MLP neurons of a small language model. Each row is named by its layer, matrix (gate and up: input weights; down: output weights) and neuron, and shows model dimensions 0-127. Each number is 128 + 24 x the weight over its row's rms, rounded and kept within 0 to 255. A neuron's up and down rows have the sign that makes its largest values positive.
After each neuron's rows, "fires on" lists the tokens most often at its 100 highest values on Wikipedia text that the model never trained on.

L6.gate183 [113 144 154 126 153 127 150 112 142  91 161 150 132  93 157 165 128 174 170 115 113 128 143 124 153 114 170 108 121 101 121 126  99 151 159 120 112 143 131 113 182 115 168  91  92 143 147 147 130 106 119  35 119 115 131 126  95  92  92  93 146 116 153 134 155 173 110 120 114 105 103 170 136 153 136 110 107 110 116 115 146 135 118 118 126 159 139 132 101 153 117 110 144 113 160 110 156 124 115 102 148 153 102 153  81 112 172 134 176 122  86 141 119 132 129 143 112 121 139 126 137  95 149 127 144 121 114 153]
L6.up183 [103 167 134 165 105 102 121 127 156 109 133 100 151  92 116 168 167  92 122 115 161 141 150 120 134 114 182 169 165 126 130  99 101 115 114 107  94 132 117 146 176  84 139 137 137  91 123 138 131 115 132  50 114 140  64 103 133 110 147  94 136  94 137  93 138 157 128  96 104 124 142 134 157 133 129 147 160 164 121 105 150 108 127 121 132 128 128 137  89 160 147 143 160  94  96 145 138 138  88 114 161 124 103 154  89 125 118 156 128 119 119 156  63 166 113 139  91 145 130 129 112 101 139 121  66 138 130 166]
L6.down183 [107 141 139 129 140 154  91 163  86 139 147  92  95  85 170 165 150 103 181 127 123 127 104 160 148 114 132  77 172 110 154  76 145 144 161 147 133 128 119 131 129 133 188 127 154 122 141 148 150 123 137  64 136 136  58 143 149 145 130 115 107  66 147 134  78 148 108 107 123 109 149 126 152 122 125 136  94 149 119 171  98 130 134 127 143 162 161 135 127 148 125 126 125 122 107 142 139 147 132 120 108 110 103 139 115 136 165 158 167 141 130 123 105 134 150 122 134 194 172 139 151  63 145 121 111 125 139 114]
fires on: " of", ":", " at", " from", " as", " by"

L3.gate379 [131 138 135  88 109 193 139 141 114 114 125  76  86 117 165 174 103 125 113 137 153 158  85 148 143 114 154 124 101 125 133 120 109 111 103 124 133 123 157 149 113  95 100 103 186 112 111 141 169 183 113 122 118 124 126 145 129  76 156 149 107 118 154 126 150 127  72 118 127  98 143 125  98 101 136 122 144 111 138 135 125 130 132 139 158 128 107 151 128 117 123 106 143 130 139  97  96 129 133 108 173 143  68 138 127  98 118 112 101 123 133 148 103 105 164 129 121 145 164  99 170 148 103 137  86 146 152 113]
L3.up379 [152 135 150 101 146 126 133 168  85 113 131 101 119 162 110 113 175 142 118 116 114  99 116 130 154 122 110 155 105  79 136 108 128  89 118 131 109 107 153 137 159  85 164 111 141 118 106 146  99 122 175 149 116 105 105 133 146 132 136 163 111 117 148 184 126 143 114 100 100 116 140 150 109 128 180 122 106 101  84 175 156 114  94 156 149 120  97  99 152 133  65 117 150 130 118 132 147 106 115 116 132 139 110 128 144 172  98 121  91 146 157  80 181 125 129 163 136  94 171 133 163 121 104 144 103 150 146 134]
L3.down379 [141 109 163 153 137 129 120 108 130 106 147 105 177 109  98 153 142 103 120 137 147  86 157  76 161 161 125 139 144 118 157 102 104 159 126 166 154 152 113 100 122  89  92 149  88 108 129  95 136 127 114 156 121 121 130 137 164 129 113 122 135 149 161  93 124 105 138 165 113  86 112 131 113 107 146 112 139 154 132  98  95 141 153  94 103 119 135 103 180 163 134 133  90 139 103 110 100 123 116 155 113 144  83 148 123 112 118 103 122 109 103 154 104 117 134 125 161 120 121 129  96 101 107 138 131 136 148  82]
fires on: "ge", " m", "n", "ain", "iz", "qu"

L5.gate58 [104 121 113 119 149 128 125 115 134 127 162 127 131  85 128 124 137  97 102  83 130  78 154 119 129 123  75 104  83 103 179  97 120 150 134 170 102 130 134 122 150  75 122 118  94 126 142 118 111 115 113 163 145 157 111 140 136  95 128 137 116 127 100 158 100 160 110 128  82  94 115 125 107 143 105 113 123 115 132 128 116 131 103 191 132 163 138 143  79 148 153 134 125  99 119 137 117 105 112 108 146 161  62 111 144 143 120  97 132 103  79 130 126  89 145 115 145 167 146 106 152 157 123 162 167 172  83  86]
L5.up58 [139 146 122 163 103 110 107 118  99 164 162 107  81 153 116  94 128 138 121  89 151 112 120 145 121 100  82 148 195 122 126 168 124 119 138 153 111 139 150 137 133 118 116 123 179 139 124 105 150 108 115 113 109 156 161 129 124 104 140 149 151 145 124 127 115 130 119 127 167  86  78 134 141 111 142 165  85 145 164 107  91 164 134 122 101 147 136 129 134  83 104 159 154  84 158 151 128 123 142  90 125 160 120 167 168  96 116 130 119 143 152 109 119  87 138 157 146 171 143 135 162 109 122 124 168 127 149  94]
L5.down58 [153 106 134 166 124 117 100 113 154 129 144 117 131 100 116 109 120 124 105 155 127 108 108  92 123 124 125 117 164 124 126 128  99  89 124 114 113 116 106  81  97 165 135 156 133 122 142  69 178 122  95 126 163 150 150 135 132 143 132 110 121 162 116  77  65 130 156 170  92 151 143  67 133 118 144 174 136 102 164 107 127 102 150 148 115  64 112 100  98  97  95 135 155 107 129 100 129 139 131  98 120 118 118 135 108 151 123 111 147 144 117 139  84 118 116 151  89 131 127 157  77 119 116 134 104 118 153 156]
fires on: ",", "e,", "y,", "a,", "le,"

L2.gate0 [118  70 144 134  87 126  95 163  72  92 108 152 128 131 116 118 128 132 102 146 120  77 110 153 112  95 148 191 101 103 126 138 128 124 169 142  96 170 115 158 151 112 158 130 103 131 159 123  68 107 117 139 136 138 102  95 157 144 149 121 123 136 146 103 124 146 144  80 138 132 111 133 109 142 129 135 152 114 114 146 144  95 123 135 151 163 154 138 113 155 151 129 143 139  84 146 121 152 116 126 130 117 127 122  83 117 129 118 127  96 161 116 123  95  89  58 116 120 132 137 155  82 120 158 143 119 138 112]
L2.up0 [131 118 144 124  98 143 113 176  49 132 117 138  97 108  93 110  88 121 100 154 143  89 149 162 111 107 127 218 111 115 116 138 102 133 153 174  95 137 137 134 182 131 149 118 116 153 150  99 107 107  87 134  98 117 139 113 164 138 146 130 117 155 122  87 111 152 119  98 103 137  90 125 113 148 133 137 175 123 101 168 147 105 117 166 147 162 127 120 139 144 140 147  98 143 101 131 120 148  93 115 149 122 143 132 100 111 112 104 120 109 170 117 105 121  94  82  97 153  99 117 122  95 140 141 123  95 114 135]
L2.down0 [110 168 123 138 150 122 148 126  99 165 106 115 137 130 118 137 146 118  97 157 129 136 144 129 133 152 165 122 119 172 112  78 147 144 140 129  94  99 167  97 103 107  92 156  88 165 127 150 149 126 168 115 159 128 145 116 102 169 142 158 109  91 138 117 140 170  86 119  88 126 114 192 110 129 161 165 162 154 111 124 139 131 137 111 110  94 139 147 158  81 105 175  94 121 117 130  75 140 132 163 113 134 142 118 180 145 126 132 136  77 188 112 122 108 123 162 128 130 149 105 110 146  91 129 157 116 114 134]
fires on: "is", "e", "ore", "==P", "ist"

L6.gate161 [142 145 114 135  85 148 129 123 139 165 142 125 105 124 109 111 122 124 144 124 124 125 154 154 111 156 153 145 118 114 132 139 123 180 119  68 144 144 114 121  84 113 166 147 111 126  76 141 103 132 101 135 150 113 158 181  85 110 127 104 139 155 126 102 142 120 122 138 140 149 171 146 145 113  87 119  89  83 130  96  75 144 107 147 118 126 152 148 111 109 119 112 180 123 131 114 111 141 144 107 159 121 104 135 132 162 184 114 137 128 130  96 127 144 115 107 115 136 126 112 122 123 160  80 116  91  84 148]
L6.up161 [133 142 153 145  71 171 131 129 159 142  93 150  87 156 151 120 103 111 129 145 131 115 131  88  80 152 126 144  82 135 124 133 116 148 124 112 154 106 107  78 118 149 145 136 121 123 123 132 110 158 158 107 139 173 121 113 123 121 109  95 145 124 133 111 145 114 134 137 168 111 113 175 176 123 180  40 123 116 161 160 136 153 125 126 140 161 100 111 134 129 143 105 151 102 138 136 132 143 113  90 148  93 100 146 145 171 117 117 123  75 140 178  97 113 124 116 132 160  90 111 121 112 116 124 161  86 129 116]
L6.down161 [ 88 128  75 130  94 123 113 155  90 151 112 101 128 125  87 117 119 129 152 156 173 122 113 173 122  99 138 171 112 105 150 140 137 144 105 127 129 155 156 134  82  96 134 118 119 156 126 141 136 154 123 127 111  95 139 135 151 149 111 150 170 122 135 139 136 137 150 102 137 108 163 102 167 143 146 176 124 116 123 112 104 121 138 136 145 131 108 134 118 116 159  84 103 143 151 135 194 141 112 146 141 101 133 149 154  91 147 165 123  99 173 148  97 118 142 123 118 159 152  72  86 129  89 137 143 136 134 129]
fires on: "ing", "iving", " gave", "ive", "ake"

L2.gate351 [ 99 115 129 150 115 133 158 110 147 101 141 168 148 124  81 162 160 181 105 142  85 126 115 126  96 125 134 157 162 167 129 151 136 160  99 104 154 116 178 118 156 166 143 150 143  95 110  56 120 133 146 137 132  95 141  92 139 104 133 104 122 141 102 140 111 156 131 134 117 143 106 128 151 128 119 127 110  88 111 152 120 142 146 158 148 147 140 124 147 146 128 121 145 168 145  64 154 118 124 112 158 143 176 108 127 134 148 164 127 137 139 115 115 132 146 129 128 153 130 148 127 203 168 126 161 108 119 105]
L2.up351 [171 163 178 115 122 167 161 131 156 129 143 121 139 145 134 127 103  89 135 121 133 128  84 112 134 111 146 102 126 177 164 134 170 179 131 145 126 129 134 122 148 104 145 115 140  90  95 145 132 150 164 141 136  87 159 115 157 102 114 142 141 126 130 162  70 101 135 128 125 147 150 190 179 104 124  97  96  92 103 138 109 117 145 100 145 149 139 106 114 178 149 153 125 127 136  92  94 149 137 129 140 126 143 122 108 126 129 157 146 167 113 116 109 128 126 154 131 158 151 140 167 147 142  91 160 104 111 156]
L2.down351 [137 117 117 116 139 139  84 101 155 163 132 130  73 130 163 101 127 101 141 132 123 152 144 126 132 102 150  91  90 137 101 118 143  93 124 168  96 153 115 111 145 119 110  92 144 153 117 175 145 124 141 155 105 117 104 102 170 112 157 123 194 158 121 156 137 131 140  86 142 116 140  93 141 133 163 147 130 133  91 123 109  86 141 125 114 131 129 138 122 160 117 145 107 100 121 154 147 161 147 143 150 140  94 144 112 117  73  88 140 143  96 155 135 174 111 121 131 117 103 127 130 108 156 113 130 175 119 167]
fires on: "el", "us", " one", "ant", " -", "ch"

L6.gate368 [173  80  81 126 106 122 111 131 117 121 126 138 154 126 144 127 131 159  94 112 159 154  96 157 187 139  67 135 121 130 160 149 149 120 116 144 113 146 117 125 128 160 120 147 130 103 110 139 128 117  70 114 100 126 110 133 134 140 117 120 122 149 118 122 114 155 140 179 154 159 109 130 130 170 120  67 130 122 131 159 122 114 109 197 136 152 147 108  98 138 155 110 115 139 167 145 161 118 150 140 146 147 130 114 128 141 139 109 130 143 142 126 145 158 143  89 135 161 112 128  99 104 129 101 100 111 101 160]
L6.up368 [106 135 111 121  77 168 124 151  99  93 139 109 131 145 136 140 123 139 110 126 103 120 109  96 173 133 118 141 167 113 131 129  98 124 100  97 146 114 116  81 129  98 141 131 143 141 137 123 170 104  88 151 140 143 122 101 130 170 190 125 155 121 109  75 147 154 153 104 121 127  82 146  47 118 169 102 147 152 151 144 113 145 165 144 141 152 130 129 115 128 104 123 189 124 128 139 138 144  90 114 163 146 116 105 133 143 110 103 133 122 125 141 135 123 157 109 125  83 129 116 111 134  98 113 121 128 139 126]
L6.down368 [144 118  78 119 158 136 117 138 129 147 131 103 150 140 161  80 135 140  87 134  54 154 111 172 132 168  94  80 135 127 107 124 152 127  91 143 153 125  96 124 142  90 134 174 158 156 137 130 122 110 122 112 154  97 100 140 132 157 136 124 145 122 167 122 118 126  69 141  72 132 164 137 104 130 104 110 164 128 147 129 103 117 120 120 142 134 165 150 122 122 140 151 133 153 117 120 157 128  92 165 112 182 123 134 174 107 132 111 116 136 141 165 107 108 142 113 146 122 143  91 110 135 140 114 109 169 140 126]
fires on: " Ad", "ad", " ad", "d", "ong"

L3.gate49 [135 100 156 152  87 152 107 161 120 119 154 123 123 129 102 146 134 151 119 158 135  99 136 145 103 126 129 126 128 154 114 152 117  77 100 123 116 110 143  73 168 120 176 130 141 125 129 103 119 121 132 102 129 109 124 155 171 147  59 145 138 137 137 133 124 139 145 148 178  64 120 113 107 138 172 137 158 121 103 165 152 123 161 167 141 144 142 124 125 106 138 119 114 109 120 102 113 127 120 112 105 145 150  94 135 140 110  80 124 122 148 125 119  96 110 164 141 122 153 133 118 124 125 126 142 179 109  88]
L3.up49 [106 173 163  89 118 130 125 150 112 106 155 127 133 184 131  98 160 144 128 167 150 138 138 135 133 100  90 134 133  79 100 120 152 121  84 152 114 155 122  87 121  91 105 159 104 154 131 139 112 145  96 146 164 150 122 126 128 143 102 137 179 101  93 121 134  79 129 152 145 111 121  86 127 108 156 106 130 141 106 114 143 127 108 138  92 144 146 131 126 119 109 147  99 144 128 118 153 139 129  94 100 108 130 136 147 152 106  84 108  99 153  56 121 152  97  95  92 138 106 129 142 149 124  97 118 147 108 123]
L3.down49 [102 138 138 146 161 106 125 114 129 143 141 169 102 135 134  83 163 129 140 160 139 138 136 145 142 104 113 137 108 145 134 135 147 110 149 148 113 121 124  84  79 101 119 128 113 176 135 144 176 123 149 161 189 135 118 137  97 172 127 106 146 116 106 155 157  95  96  96 116 131 122 160 156  87 147 141 148 121 141 145 136 106 112 116 141 124 111 112 127 106 104 126 145 137 155  99  99 147 101 132 123 103 145 126 147 110 142 130 143 137 137  95 181  94 128 129  71  76 133  65 175 126 140 135  91 139 140 127]
fires on: " of", "on", " public", " in", "igh", "ed"

L4.gate152 [139 139 149 140  77 157  87 123 153 106 111 128 100 145 136 130 146 101 104 125 128 119 112 113 129 124 147 143 115 145 106 156 174 135  95 137 109 139 129 113 132 140 118 106 131 126 129  46 156 107 135 140 102 151 161 126 125 112 141  91 123 108 138 195 109 155  99 206 154 124 155 113 111 119 125 120 161 117 170 138 139 116 151 127 152 140 126 117 142 147 123 134 138 135 135 118  84 137 125 102  94 152 107 162 116 141 139 128 110 109 169 141 137 166 153 126  83 104 136 122 100 186 101 134 172 110 119 110]
L4.up152 [137 156 142 115 112 152 115  89 141 147 174  91 127 125 121 130 116 118 155 107 135 151 106  98 128 144 131 139 156 148 107 129 118 109 123 136  67 114 165 130 128 154 120 130 133 110 115  81 132 124 140 150 142 123 108 121 141 102 115 128 117 135  83 150 135  88 119 157 123 180 110 117 122 118 162 172 130  93 122 120  93 160 158 114 116 153 149 120 162 176 157  77 110 143  62 111 103 116  98 113 130 170 174 157 151 149 151 105 125  71 135 134  99 158 141 119 111 127 135 113 150  63 154  95 141 129 142 113]
L4.down152 [ 87 151 158 147 146 105 111 137 122 162 114 166 123 122 144 121 143 135 183 118 124 113 153 154 119 114 165 157 165 103 120 143 171 144 170 170 139 145 121 137 110 128 117 129 101 164 142 166 161 131  99  82 167 104 124  90 125 121 111 128 141 109 137 101 160 143  97 139 137  81 140 126 135 138 113 118 137 153 130 168 143 147 142 118 112 163 128 127 119 115 121 148 115 122 153 124 100 143 124 125 101 113 138 113 167 121 165  77 131 102  89 148 126 126 104 139 105 155  79 153 171 157 121 140 129 129 114 168]
fires on: "est", "ch", "el", "h", "av", "ist"

L5.gate248 [ 76 147 124 156 112 144 136 117 120 150 133 155 126 127 138  97  85 122 125 117 139 130 122  88 156 159 163 156 158 161 114  91 159 101 142 143 143 129 122 163 104 153 123 107 103 144 157 158 137 115  83 128 108 134 140 113 158 118 148 120 137 125 102 156 146 127 145  68 137 143 125 141  88 146 145 164  94 149  95 161 154 145 131 165  68 152 149 112 106 117  87 165 140 152 147 143 129 130 118 127 139  72 134 110 133 160 147 109 142 101 160 120 107 154 171  89 154 110 107 124 114 101 111 120 145 131 144  73]
L5.up248 [150 135 174 157 104 124 140 163 111 162 111 170 145  88 101 109 114 144 143  79 165  98 125 106 135 132 112 169  91 122 123 161 157 101 168 158 158 120 145 147 130 117 135 115  95 142 178 116 129 124 187 119 159  87 104 142 129 130 126 121 131 136 155 106 148 141 167 124  88 150  98 153  98 147 155 180 129 107 121 126 142  85 117 138 137 135 110  88 158 146 193 182 108 168 142 137 120 128 119 136 147 160 161 137 134  92 127 122  88 110 157 121 153 143 137  86 139  91 130 123 123 142 115 150 138  99 104  92]
L5.down248 [120 151 128 132 180 100 107  82 136 137 135 145 111  97 128 176 136 144 132 133 137 140 155  88 115  89  99  85 126 154 166 133 160 150 131 124 131 142  98 119 103 134  95 103 140 109  78 156 106 124 145 143 151 136 148 154 130 127 104 128  80 176 137  71 108 140 104 169 109 167  93 115 101 108 136 146 112 108 141 123 114 120 133 135 119 138 128 131 144 115 127 117  95  85 162  84  86 150 162 103 157 128 148 138  90 104 108 126 144 157 132 105 118 133 112 145 112 141 178 127 121 127  92 158 125  72 139 122]
fires on: "os", "as", "ab", "o", "em"

L4.gate241 [139 100 144 111 115 132 117 154 164 129 161 120 118 111 143 125 115 132 114 145 118 144  98 105 102 124 141 140 127  95 145 150 117 141  92 129 149 134 115 125 106 111 157 139 117 109  87 134 130 113 120 158 122  88 167 170 135 160  76  82 193 137 163 147 143 141 129 133 128 132 148 134 125 151 126 107 129 138 128  90 130 115 121 158 122 161 148 146 138 123 169  96 154 131 170 157 165 103 167 140 136 110 133 119 158 173  99 175  99 154 113 111  92 127  97 118 144 121 128 123 111 202 162 113 120 107  97 148]
L4.up241 [ 87 126 114 125 100 140 164 119 173 167 132 119 132 156 129 106 101 129 132  95 124 141 133 117 108 141 136 147  95 139 109 116 145 127 123 132 144  99 129 131 107 162  99  97 104 124 163 131 131 155 124 117 143 158 164 160 116 117 150 117 143 150 172 178 148 148 140 140 152  84 153 130 125 109  78 164 116 125  82 118 157 141 129 151 162 150 106 127 124 161 125  87 142 150 116  81 148 133  95 115 180  96 120 114  82 111 131  83  98 121 151 152 149 136 108 121 153 150 150 134 105 158 114 168 135  99 142  97]
L4.down241 [130 102 121 100 117 145 156 123 131 172 117 102 149 153 133 155 101 127 134 140 115 112  72 111  90 152 167 170 100 139 117 115 133 114 110 121 146 112 116  61 107  92 156 118 137 137 127 130 155 107 170 129 135 146 139 147 140 133 104 169 177 109 126 142 121 136 158 113 142 155 124 162 156  89 121  59 106 156  97 126 134 168 148 135 111 131 153 130 120 140  69 170 130 172 119 123 145  88 153 154 171 127 119 125 121 125 154 139 149  78 156 137 147 117 126 110 115 193 135 118 103 122 125 143 126 115 147 101]
fires on: "ing", " gave", "aking", "iving", "hen"

L4.gate105 [114 103 164 135 135 101 121 117 161 109 125 139 128 130 165 111 102 116 134  97 138  96 117 150 119 168 127 164 151 113  86 124  84 115 130 154 129 152 110 100 150  80 133 122 117 129 172 136 106  81  83  98 135 146 156 109 134 124 153 124 128 137  97 170 155 170 158 109 136  88 128 112 157 140 169 104 166  90 127 181 148 138 121 153 155 128 143 124 109 130 146 100 127  69 120 142 136 123  99 124  95 153 134 159 103 119  95 137 135 114 134 125  74 111 144  94 162 169 192 131 158 115 105 151 136 101 137 123]
L4.up105 [186 136 156 143 157 130 139 118 137 146 160 160 116 100 161  91 108  70 115 114 161  94 114 118 122 145 143 147 120 105 182 140 167 149 121 140 118 162 108 140 121  95 143 163 107 125 106 122 158 120 105 123 110 158 127 154 111 143 137 172 114 144 149 145 141 168 112 123 114  31 120 118 141 112  95  90 122 106 152 143 128 128 138 170 135 143 108 109 146 127 128 122 142  98 145 155 110 111 136 156  93 165  93 144 117 111 125 145 120 112 113 142  96 131 142 140 171 172 152 127 129 150 116 137 124 141 150 125]
L4.down105 [133 121 117 130 134 117 130 141 168 140 157 162 122 107 109 165 148  78 110 121 163 145 127  96  99 133 100 108 198 143 122 103 151 127 134 136  51 115 133 142 108  95 131 128 108 117 132  87 160 107 147 107 162 164 124 134  83 141 120 122 130 118 168  90 129 140 106 131 132  86 137 126 135 108 115 179 107 116 161 129 114 144 142 162 145 121 163 153 157 132 114 135 162  85 140 109  98 138 124 129 136 155  90 104 148 160 133 141 152 114 161 137  97 104 134 100 161 184 114  81 124 152 121 147 135 136 106 144]
fires on: " at", " to", " in", ":", "ow"

L3.gate116 [173 133 122 108 111 149 141 148 133 111 158 147 136 133  97 103 128 174 124 153  98 132  83  94 104 124 123 143 127 143 115 117 185 131 133 106 121 140 165 167 133 118  84 127 106 149 143 157 135  99 113 127 168 131  54 108 164 113 121 154  88 137 152 140 177  92 135 118 153 123 130 104 128 136 132 145 169 119  98 118 191 101 154 122 125 148 114 152 150 108 119 120 152 123 148 131 109 148  95 198 109 160 130 140 135 119  99 179 129 100 122  92 105 154 125 103 112 130 124 124 121 132 145  76 111 132 135 151]
L3.up116 [110 107  79 176 151 151 134 107 113 119 159  97 132 121 138 134 120 118 118 200 140 105 135 138 111 167 135 134 132 158 144 119 130  78 117 178 110 102 127 152  81 160 110 106 115 130 129 143 111 107  92 112 109 171 103 135  87 142 151 129 168 127 154 146 171 155 126 108 129 138 115 144 147 134 131 108 147 105 154 150 135 159  93 121 120 111 133  95 132 125 116 117 122 149 118 107 126  79  78 101 133 123 131 140 101 118 159 135 169 130 107 144 158 131 134 159  84 124 145 135 109 127 114 141 132 126 124 127]
L3.down116 [138 114 131  66 114 145 157 154 166 154 131 133 126  85 114 113  97 133 136 116 131 112 135 147 131 132 106 149 129 151 136  84 129 118 119 183 149  95 153 145 122 152 101 180 157 122 106 135 103 125 134 144 163 164 148 157 113 137 159 122 164 109 141 121 103 139 123 137 130 115 138 166 161 148 104 148 180 124 143 128 179 154 131  95 174 102 137 108  49 124 125 121  80 142 130  90 114 151 156 123 173 141 153 168  97 147 143 163 116 142 115 135 130 107 137 104  70 103 128 114 118 180 146 100  93 120 150 149]
fires on: "D", "B", "^{2}"

L2.gate228 [122 136  84  95 114 116 104 156 104 162 125 172  97 139 138 119 136 135 166 112 123 139  99 109 139 163  98 125  98 160 165 115 166 105 154 155 178 122  93 163 130 113 160 116  85 129  92 130 119 105 141 121 104 126 130 145 129 143 135 147 131  97 118 171 112 172 156 152 132 142 148 178 181 122 110 106  95 127  72 120 115  97  95 124 113 107 177 159 139 111 136  63 123 124 110 110 111 126 125 118 139 150 134 134  94 158 143 147 113 128  98 113 130 118 114 138 129 151 130 103 103 161 165 132 123 145 126 146]
L2.up228 [138 140  81 111 162 146 114 131 103 132 145 143  65 157 145 114 149 119 152 127  85 120  88  74 151 139 124 140  91 139 163 123 132 105 169 157 147 106  79 141 114 107 127 115 133 108  76 151 124 112 153 160 124 109 139 107 151 167 171 130 108  96 137 114 112 132 131 125 104 128 134 134 167 117  92 123 114 159 126 121 135 134 126  83 131 109 136 160 114 126 117  84 114 111  96 131 126 110  98 115 134 145 166 153  84 128 149 160 122 130  87 102 134 112 108 116 119 154 148 142 100 177 177 107  90 136 103 124]
L2.down228 [ 93 146 151 106 134 120 124 137 104 109 127  94 106 118 120 147 151 115 100 125 161 114 165 145 115  80 106 120 141 173  74 182 142 126 120 108  56 139 135 111 129 153 109 161 179 155 186 109 135 205 141 152 120  90 145  73 144 111 116 114 128 144 105 111 147 134 115  95  98 145 118 114 123 147 196 174 149 128 156 102 130 125 138 127 120 136 117 116  92 130 109 155 153 148 159 133 142 142 136 124 137 138 101 113 129 138 120 117 152  99 142 159 118  95 164 120 107 136 116 101  93 112 114 143 147  95 138 125]
fires on: "ade", " during", " after", " non", " around", "men"

L4.gate29 [131  75 120 177 107 134 120 119 155 128 110  93 130 101 111 170 216 121 127 140 118 112 128 162 117 113 101 152 121 114 115 111 114  95  81 147 118 111 133  71 103 137 130 118 118 104 130 137 113 111 142  87 163 116 117 125 155 135 122 127 173  96 106 133 145 115 175  94 128 154 122 131 113 120 105 128  98 129 138 115 130 120 159  89 154 170 129 132 119 131  92 121 166 181 167 107  99 167 164 106 133 151  66 119 139 120 131 148 163 109 129  98 131 157 156 137  90 126 151 136 105 155 111 122 151 159 144  90]
L4.up29 [ 78 104 131 117 106 142 149 125 138 138 115  95 137 155 132 150 163 147 158 149 158 119  98 152 153 108 132 182 142 126  99 127 126 139 147 111 150 107 150 125  81 100 122 148 105 120 114 133  98 124 132 108 142 139 135 137 174 127 132 106 129 129 120 124 130 166 188  96 128 120 121 179  88 128 110 110 105 108 127  92 114  96 158 123 144 125 140 160 135 118 124 166 171 168 143 153 131 152 143  86 108 118  66 135 132 120 114 167 152 123 140 106 119 186 103  84 103 114 168 142 152 126 128 108 132 155 100 109]
L4.down29 [112 149 106 116 140 145 129 115 136 173 126 134 118 149 135 108 126 133 119 161 128 111 144 155 106 133  94 206 140 108 127 112 117 102  48 155 108 122 169 123 149 116 137 127 106 161 134 146 174 133 106 100 138 148 139 119 108 175 166 142 177  79 155 133 141 109 108 101 111 151 126 133 122  92 131 155 156 102 147 119 131 177 136 119 127 133 136 146 150 133 103  94 129 181 149 133 149 121 142 105 115 154 105 125 166 114 156  97 116 156 110  95 147 122 128 137  60 134 150 131 138 126 111 153 151 154 113 164]
fires on: " of", "it", " ="

L6.gate348 [116  68 144 150 124 124 138 150 147 130  88 119 133 116 158 168 163 130 121 128 186 145 117 130 118 152  96 115 135 146 130 139  89  96 148  78 123  97 109 137 170  89  81 152 134 127 108 128  99 103 101  93 102 123 135 123 137 114 117 140 141 136 145 145 129  99 156 141 129 129  84 109 117 114 125 142 116 117 135 142 136  97  98 127 144 135 127 171 108 175  94 131 142 108 121 128 104 140 174 138 155 132 134 136 144 105 143 111 118 111 118 137  77 183 148 101  58 141 160  86 143 146 113 155 145 158 140 115]
L6.up348 [ 78 117 154 155 125 111 133 152 137 134 122 158 152 175 143 138  81 134 136 134 152 118 156  93  97 129 120 118 140 117 105 154 115 109 135 130  94 108 127 200  89  98 125 141 119 146 128  97 128  95 111 127 111 149 137 121 161 129  95 116 144  96 102 151 124 168  92 107 127 121 114 115 113 147 133 139 131 143  96 145 134 154 105 144 151 146 126 108 140 144  92 151  76 131 136 142 100 108 180 141 132 117 132  99 148 106 166 120 145 125 172 108  65 134 139 108  95 148 157 179 124 140 120  99 174 131 144 126]
L6.down348 [158 131 180 132 127  95 158 123 122 132 116 110 149  80  96 122 105  98 134 129 138 152 145 130  75  94 129 159 139 122  95 132 124 106 179 149 148 143 107 148 163 139  97 153 132 132 141  68 112 155 108 153 110 149  84 121 132 155 139 116  88 155 100 109 114  92 145 155 158 187 129 125 133  95 134 148 109  92 130  70 130 134 125 131 115 106 125 172 119 145 138 143 146  76 112 100 132 108 185 101 111 129 143  77 135 106 144 111 126 144  86 131 107 139 140 133 125 148 126  62 121 142 118 107 131 113  99 151]
fires on: " is", " =", "==History==", "ort", "art", "ap"

L6.gate312 [143 129 132 152  83 185 142 136 104 141 117 164 116 159 120  67 167 123 142 121  94 171 161 153 154 100 130  62 110 136 155 171 109  97  71 148 142 114 115 111 164 103  89  94 135 120 122 148 146 109 128 151 134 170 152 149  77 125 132 144 104 127 138 130 124  99 149 150 155 142 107 164 136 104 124 150 147 116 155 136  62 131 149 126 142 136 151 120 144 131 168 117 133  82 139 112 139 109 144 133 109 126 126 158 177 135 149 158 111  91 142 111 122 123  81 144 133 129 156 105 152 183 112 129 155  98 132 123]
L6.up312 [ 93 122 124 148 111 117 163 140 134 121 133 188 156 136 127 107  85 136 129 147 134 141 141 140 113 110 110 113 121 160  56  77 121 158 172 137 137  86 114 115 141  90 143 114 163  96  82 164 126 155 151 143 161 122  98 134 102 147 130 122 138 163 105 125 100 166 154 130 188 132 129 127 130 111 132 123 152 103 154 143 149 140  90 132 148  95 129 132 132 115 130 162  81 146 170 135 150 107 129 106 113 126 135 145 143 123 118 111 135 170 117  99 115 181  79 127  95 100 144 126 100 145 166 105 131 155 165 139]
L6.down312 [137  89  92 101 152 140 150 125 120 121 120 124 114 113 130 147  93 139 150 164 116 110 130 157 101 148 115 157 128 123 143 157 134 138 117  99 139 211 116 111  98  76 131 128 140 132 118 107 125 159 133 110  61  95  86 124 155 123 120 142 121 131 188 156 141 147  90 104 161 149 114 107 134 136  82  82 131 117 130 110 114 152 104 134 163 134 147 143 104 151 135  79 128 135 147 179 103 174 152 157 125 124 127 120 112 107 137  65 102 130  77 158 109 147 152 140 135 110 118 132 127 112 120  90 118 142 107 150]
fires on: "e", "s,", "is", "es,", "al"